config = dict(
    n_layer=9,
    d_model=768,
    n_head=8,
    n_kv_head=8,
    head_dim=96,
    d_mlp=2048,
    vocab_size=8192,
    activation='swiglu',
    norm='rmsnorm',
    norm_place='pre',
    norm_eps=1e-05,
    positions='rope',
    rope_base=10000.0,
    rope_fraction=1.0,
    qk_norm=False,
    attn_scale=0.102,
    bias='none',
    tie_embeddings=False,
    parallel_block=False,
    init='uniform',
    init_std_qkv=0.0265,
    init_std_o=0.00624,
    init_std_up=0.0265,
    init_std_down=0.00382,
    optimizer='muon_variant',
    lr=0.00877,
    lr_mult_down=2.0,
    beta1=0.93,
    lr_head=0.00392,
    grad_clip=1.0,
    warmup_steps=200,
    schedule='wsd',
    decay_fraction=1.0,
    decay_shape='linear',
    final_lr_fraction=0.05,
    batch_tokens=65536,
    seq_len=384,
    doc_mask=True,
    train_tokens=902600000,
    steps=13773,
    dataset='wikipedia_en',
)
MLP neurons of a small language model. Each row is named by its layer, matrix (down: output weights) and neuron, and shows model dimensions 96-191. Each number is 128 + 24 x the weight over its row's rms, rounded and kept within 0 to 255. Numbers have three digits each. A neuron's up and down rows have the sign that makes its largest values positive.
After each neuron's rows, "fires before" lists the tokens most often just after its 100 highest values on Wikipedia text that the model never trained on.

L3.down1180:113140080123129126099145156138081095136141124135095169158150136150120174153138090130121120141125130161135159148136127126161092140129142113151089145156128130152104094172154118153118141106134168145110131105137139150120148132115161121154147156104180130154180076161096110115102153082152082119
fires before: " "

L5.down1951:159099139134095100109145098112150122143143131139135107075139108137116124109105149119131094120136133171116106132118144136138163141132126113135122134097140110117142122144106132112107141109118128068116170144108095124155116113095194131129158125143136138104147088134123146117114123126137117119
fires before: "|", "\n", " |"

L5.down1116:108166160149151118134127132183124123150116130153100108140087133145112148142138108134105147129121114088136130164093144139125102089166124103118107150170138145133150146108082120095160131123147110135143169140130127128114099161159123133114140152126133134179114112180111132114136136110132132131
fires before: " ", " —", "\n", " −"

L5.down1552:177093124132156162097103099156108169126154109117091091081118107176130130140132103118115151127090131125123129120124107115151131163102100159121140077150133121108154145124138161117117109136095115149106118145104144114140090137112154137164112113129117119167159151089129119118161161123149106123
fires before: " |", " ", "3", "|", "4", "\n"

L3.down768:118121173132126137129164098121112118131136103135126129115086097097120108137153126106132151122122108088151112139149097127102149148111135113136138108135154125157138143078145135107079144147111143176106121177165129136104168136124143155158136110084104176101146175135096114149112116092133117093
fires before: "\n", "7", "-"

L3.down1967:129104081113138079122112117135130131146137093149082114137146091120132121131124128127148163136129130114127127094155128121087124114123101114131088113154094128151119131070133128141153139137135133140122119140092125150152179165092120147104192091132182077153111122094112121170121126170139135087
fires before: "\n"

L3.down1250:160166158159129134091158092168172151104128162117142143133119121098149130123151135103133140173094074148124139127143133203146099111142142101123131096151133093082082127132098110122165144129103125132142101161211137100125138132135128121142117117154146157080140146100155145078089136148125120154
fires before: " ", " in", " and", " on", "s"

L5.down1764:145115159169109107099125127164142064171169170102127134111172117121114106124162108151063139104136161132094156123134084128103165107126109147105150106120117157140122117087154114141160140120127123116134155138105123117115132130102163123159145161102154112127144092141112120107165092139127111120
fires before: " a", " an", "\n", " the", " is"

L5.down1296:167113114144122151115137130115157138129110164125135131110111134145129127169124113110089094094134139126085098117099100135132112137132130152136127123108144086110102117119155133162142099114111159128102134121094110126134100160123141162139139109143135127157160117147098091101125133078131136115
fires before: "-", "\n"

L5.down1602:168079130105140144114151109118121135138165130113124103102081119104131155105131108143116105120121108090140100135158125139151128181142138133150108162114136154133078090115086137122109129115113127147132123108135172130096114115119128134133120128105158107108114183123159120135149122103077118124
fires before: " of", "s", "==", " and"

L3.down657:137109098131125114121122131125120093086160132139112117115148131116117129100174118121136104125141122109146113131104149148159127082161127108125086129126105144152135111131115152137136136132143121104124105099143081136124116107134134128144148116098137081112143153110129136173123130139094119148
fires before: " ", " |", "2", "a", "1", "4"

L3.down20:169173174126124126134121109140133126090103129100179184064139129154097096110129138128142144141155125137072123187117139145127139145126143124119163109117135155165119113153114155169080114151152088148089120127128151122119100136183122116113129135129119116113132175127135122157111092137097151120
fires before: " ", "sh", "s", "t"

L5.down1916:177109112098130116196132146166123114144137129145120136176159147117161125141092110130110152189163114130163109148124112182146150132139152145135150099106123146121107135130128136114125137089134128132131076073130122113102151113121145121142088128124152108135093124119128119123094113104125185106
fires before: "9", "1", "6", "5", "4", "8"

L3.down1239:142101201130138144122135152102114142155112098128168164103120102120130142158123101124109117073136175134103130136153106133124152187096141140160140142153147110104141147134116138119141131123136130137130124120133117146083100115132124183121150115110114139118145157142143104130105154078124118110
fires before: "==", " ==", " and", " life"

L5.down911:139152115107116093144081146101153123124134091128118140109131135138183108133112112127123149121150130141114106103118130065129097099144127138121105107133139164108103123127112129139130125102144113142120108125106103135154121139141121147133150081117142117133149193110100125119104144143117124059
fires before: " |", "0", "′", ".", " (", "1"

L3.down1100:129138135129138109140118122189106133126106128161134096111152125152092127120157112121100114106097122143141141130109146120120092092100135113078113128124157113114135125089128120091145119192146151133119120140112166148126143086118117138095091112149145166126131089083121142112101155101127128131
fires before: "\n", ":", "==", " |", " =="

L3.down1850:137086117107127181124132110166142120093126135170092153119171127129154100129147089129099165113130175051151150148143138105150119115123106141147139101151105136119162102139133134156125115093133176142142145132152171130151146134138149135095104145111112127132115143120125104153124165137119107116
fires before: "\n", "-", " ", "="

L3.down1881:167111126157126168086110127149165125086118169153115117112118130136129142151105118146140137122143120145152125124155156154159133125123095140144145070097111099138163080144131141122128171161136144164113113142118144142134143151129156076126145135111093134123147110109120129112145152152158101148
fires before: "\n"

L5.down352:127079140139086116140116100168135117116100134133158104123134153114173185147133111159112124101164141151124106093113105125079128114106112127120176080164098137170156122125111105141124124157109159151133140113122140141108204151150139084108131095098134143123118119077174150076145122106084120115
fires before: "\n", "==", " He", " The", "==="

L5.down483:095113125156178090113135111106105109080145129127119158149111115127141051181110134134110144121160071166158112116116127133101143115127138171142129133132122120144134094121179125119176124173122132136131117113146119125126120093127111116116116091156080101147130128171104111195104119113130167116
fires before: "9", "0", "8", " ", "4", "7"

L3.down1691:157162104130172129120139092144127118123129128142114139120133106125109105137114099102138138101116113161126092107135087148129134126139119112125136166137138145125124120152167118086112122142122149143149152091120116125152108121119104138071140151161125151133136117152127120132117102123136136111
fires before: "0", " |", ";", "%", "."

L5.down1454:147135112094088108118117127144115149144132179133125148107122117097107085153137118113151167143170115136087117125103150116102140136104148135128129134131103143159132092169152143146111092090118114141145146157106133141132098121125113102085111105151117158158140118150108144127095121084141119104
fires before: " ", "6", " |", "4", "3", "2"

L5.down1025:143155125155120111082078125111152147154130103152103146135077137169125124071134158149132141138142126142079136115119149172155165107093163139134090143130123125105124120160129143092159136151162097063083168090172135148144077097124095120120176104098111081130194108147158121159140117110093137103
fires before: "\n", ".", " ", "-", " |", ","

L5.down317:154124130143132098127159116124109132085144116177117160132075143107135088139082150109121161151117110131166123166126143123173123165115152111180135111173129085140115123081167165128162132132096174107133154103130152106077113138145094112133133113114136154129158096129126126118108101133138149138
fires before: "1", "9", " ", "6"

L3.down1913:142119143158116120126117157091126145085095125133093103085120092144166097129103079095116090162135126145101177113120104118117137145133110156160116157077119061108158144161132110168098154097066165155110132133146071133082138147076140161153140105100154130139075134113088180149153118132155127138
fires before: " ", " |", " Republican", "2", "3"

L5.down75:078129150134132129120092087144146124118127108075132108104195150136147108117122150137123181108111150110143137156142155146084113130143109152150149106148119114105135126154109151132166115158127155148136126126151113145126095131086098099150172083154135117121079159110136123121143114168092085121
fires before: " ", "s", "′", ","

L3.down503:067106126112141112115135120137135165127109139185141164129117106147128118112159098127092140151155121145161129141158129141176130156161087128176097140114135167108111130144123095160115121077139111166130170087131113146128113124116160114130140140133156121141081112139095124150123161157145087101
fires before: " ", ",", "0"

L3.down300:141111144109104102136129118139130093110133115117077112124139101130141130145079100161163153137117092130158191139147150114148166122109081134118127152142131143108122139121146119149182148100110091156097143096122098111165121153101093136136108066154128116098150146123147119126128173139128149098
fires before: " ", "2", ";", " the", "\n"

L5.down1803:125155106131174122131122130182125155165088150174119138097141159103106149106141183102127097112117073127160106123131122147090083105143119167104111115125117090089128106130151099087116129076100122109149089127114145147143132118130153156147124134135114137128136107167145186109110132154125145073
fires before: "\n", "---|---|---|---|", " |", "s"

L5.down635:132077139137113084125116151168143149121104123181145078149096129171109179112128152108138108129123116139130130161129110132105159115142118111118119114148127134146179138127147097130129109107164112124119088111142106161120128121160161138198065139116148143124100150181118125160118131143105099097
fires before: " |", "s", "ing", ":"

L3.down365:089114166146175136114189120128145098166147103113151102140117095133096107155143107139162144108104141129137096084142129145105104141145138116126109133142140129119167150147130143114122139139121134145148127089148136110162114097168135116122111153119118098121152152159119107095132155118120114137
fires before: "The", "==", "In", "===", "A"

L5.down1868:112119143143105132110126142114156110142151122137125110149126123162166059158122096135085108139133093118152122153159135118108145118151152125094095153123146151093134167143090141138140139130130147124076163125102089099163108144116124145178141126142125094113144106190115150129146131102149122141
fires before: "-", "\n"

L5.down1057:161178111151142087130133085092125153123157104066113141148099086111153120140129172124174107143112147087108166142146136124130132179129117120172113146157161145100175138164101148122135124119115149124157131108112141106123157119131173144142186109120118075126131123142103132128128172120144116137
fires before: "|", " |", "\n", "|---|---|---|", "2"

L5.down1310:171130149129125122151138150140174156119127140125101125141184133114132106102137064120135130132127098121160124098142114095156158164145141118112128103101120149103113133103146130178140089097091141163100145098113122136140101099118166096115133138119112177134203137120123123132150146103115128096
fires before: " ", "2", "4", "7", "5"

L3.down1491:141079103075131118115148081081112083153139105122096066140120119122151152149147089140119157130160120138155126157140146131143098114156127136110095144157114162177143123114181120146102113095120154175130150142112143118122131143118110106139100091136099136164061132146074068130113161097170153163
fires before: " ", "3", " |", "hal"

L5.down839:086109145151144136112179089156082106137150129149120095099134138158163082171131125111117119105088146103107132146102117202113171070116109092164118106143167099093138124115152141138138106157116105142130108142118141128117112121159093117155117134135132116126110088147148131140161126116166133114
fires before: "|", "===", "-", "In", "The", " Team"

L3.down49:140156110171119118149155123151121102139108120114171114104143161105104096133127115120183165143149124118112169141134062107104172120140147131121110190103162111149137111164113116102143120139147121119118156136115121156134095122137097081139107098145104145150172143124113123154111092078095120092
fires before: " |", "0", ";", "–", "%"

L3.down703:149143152109122141083147108112183146117131086147071098130127120180098108131142100181086102079075159112114088148171100106102161094151132121132129136110125101127100154139182158118147081125123143138125152153139122138122125124139129161138125115104114147118134129126091108159137130098138173148
fires before: "0", ",", "3", "1", "7", "2"

L5.down1730:168130120062087128127116133120094111094145097179141142120106151138084138108113118150106146097131101157166102099130119140117142135115158122123149117119125120107094113120105157083118150120110120174096124092147145136104164083117091125154146075172121178148103118103091106115115120142106129120
fires before: "0", "5", "8", "1", "7", "4"

L3.down79:089094129137145135104123089129151107121112134116114145140103134072105141123146131146115137128109123128120116140119167129106148135130161152180096118153095124154115136157082106150112141084146147121126102105131132136123131082137167122144146120106136136105090156089135111119117128131132110121
fires before: " ", "1"

L5.down325:134133175141105102157108062066105121133117113167141135097157099106133139141095129117125116121094161144111134189123165123114128116088113117133165104136072164107122127145137152144102125120167092140110150130107138137127164099126116157107119131095136166115160084126135120132142111142154155096
fires before: " ", " |", "\n", "s", " ("

L3.down782:112134130116124111093163167100135107123138122147168126199101081125150127074132167126160144121145138126117107125164121149114119120108129144140141080150112095095111172101181098139108131123135145095128117111152132151134100131142161165132137129148063135123122128101096168151086163112101133096
fires before: " |", ",", " (", " as"

L3.down1075:166105142108141150140104152110128143112099086122186133138135126163100152109123136114157145096164176164138132166157141147108109115103153176107100154130169137141105138170108091151099149116121114130139097142163155128143099126121147142110127090156124124109155131106127143091124120107103134144
fires before: ",", "\n", ".", " |", " in"

L3.down1677:130173158089126136190132128129137140107171130103119144143126113157137121121161116093169126161130123144114124131152129108184112088126135133100138138104137144106139133125124095127120140113148130132120089116130131112157128146118170133141167096116158113122131111118140094088161120151114119105
fires before: "\n", " ", "s", "le"

L3.down849:092170146147108148123145102177108095147176126121167171155124140135127168149182125119136094125125119104174130143137134154115145147090137160121127092127147117107136081113122103136108154172130133144083089134098132151143136105129121127147157116111140125134174144163116136097120118110144183152
fires before: "\n"

L5.down443:119144099111099100128113140148146150111176105110170090117185118151176148153102150158110104113157102101160124139147121094114121106102118154116144114108156114139157183115091136161124179103112133101137144105094122103163147188135136148154105155147154111133162117122159144125130093138123104088
fires before: "\n"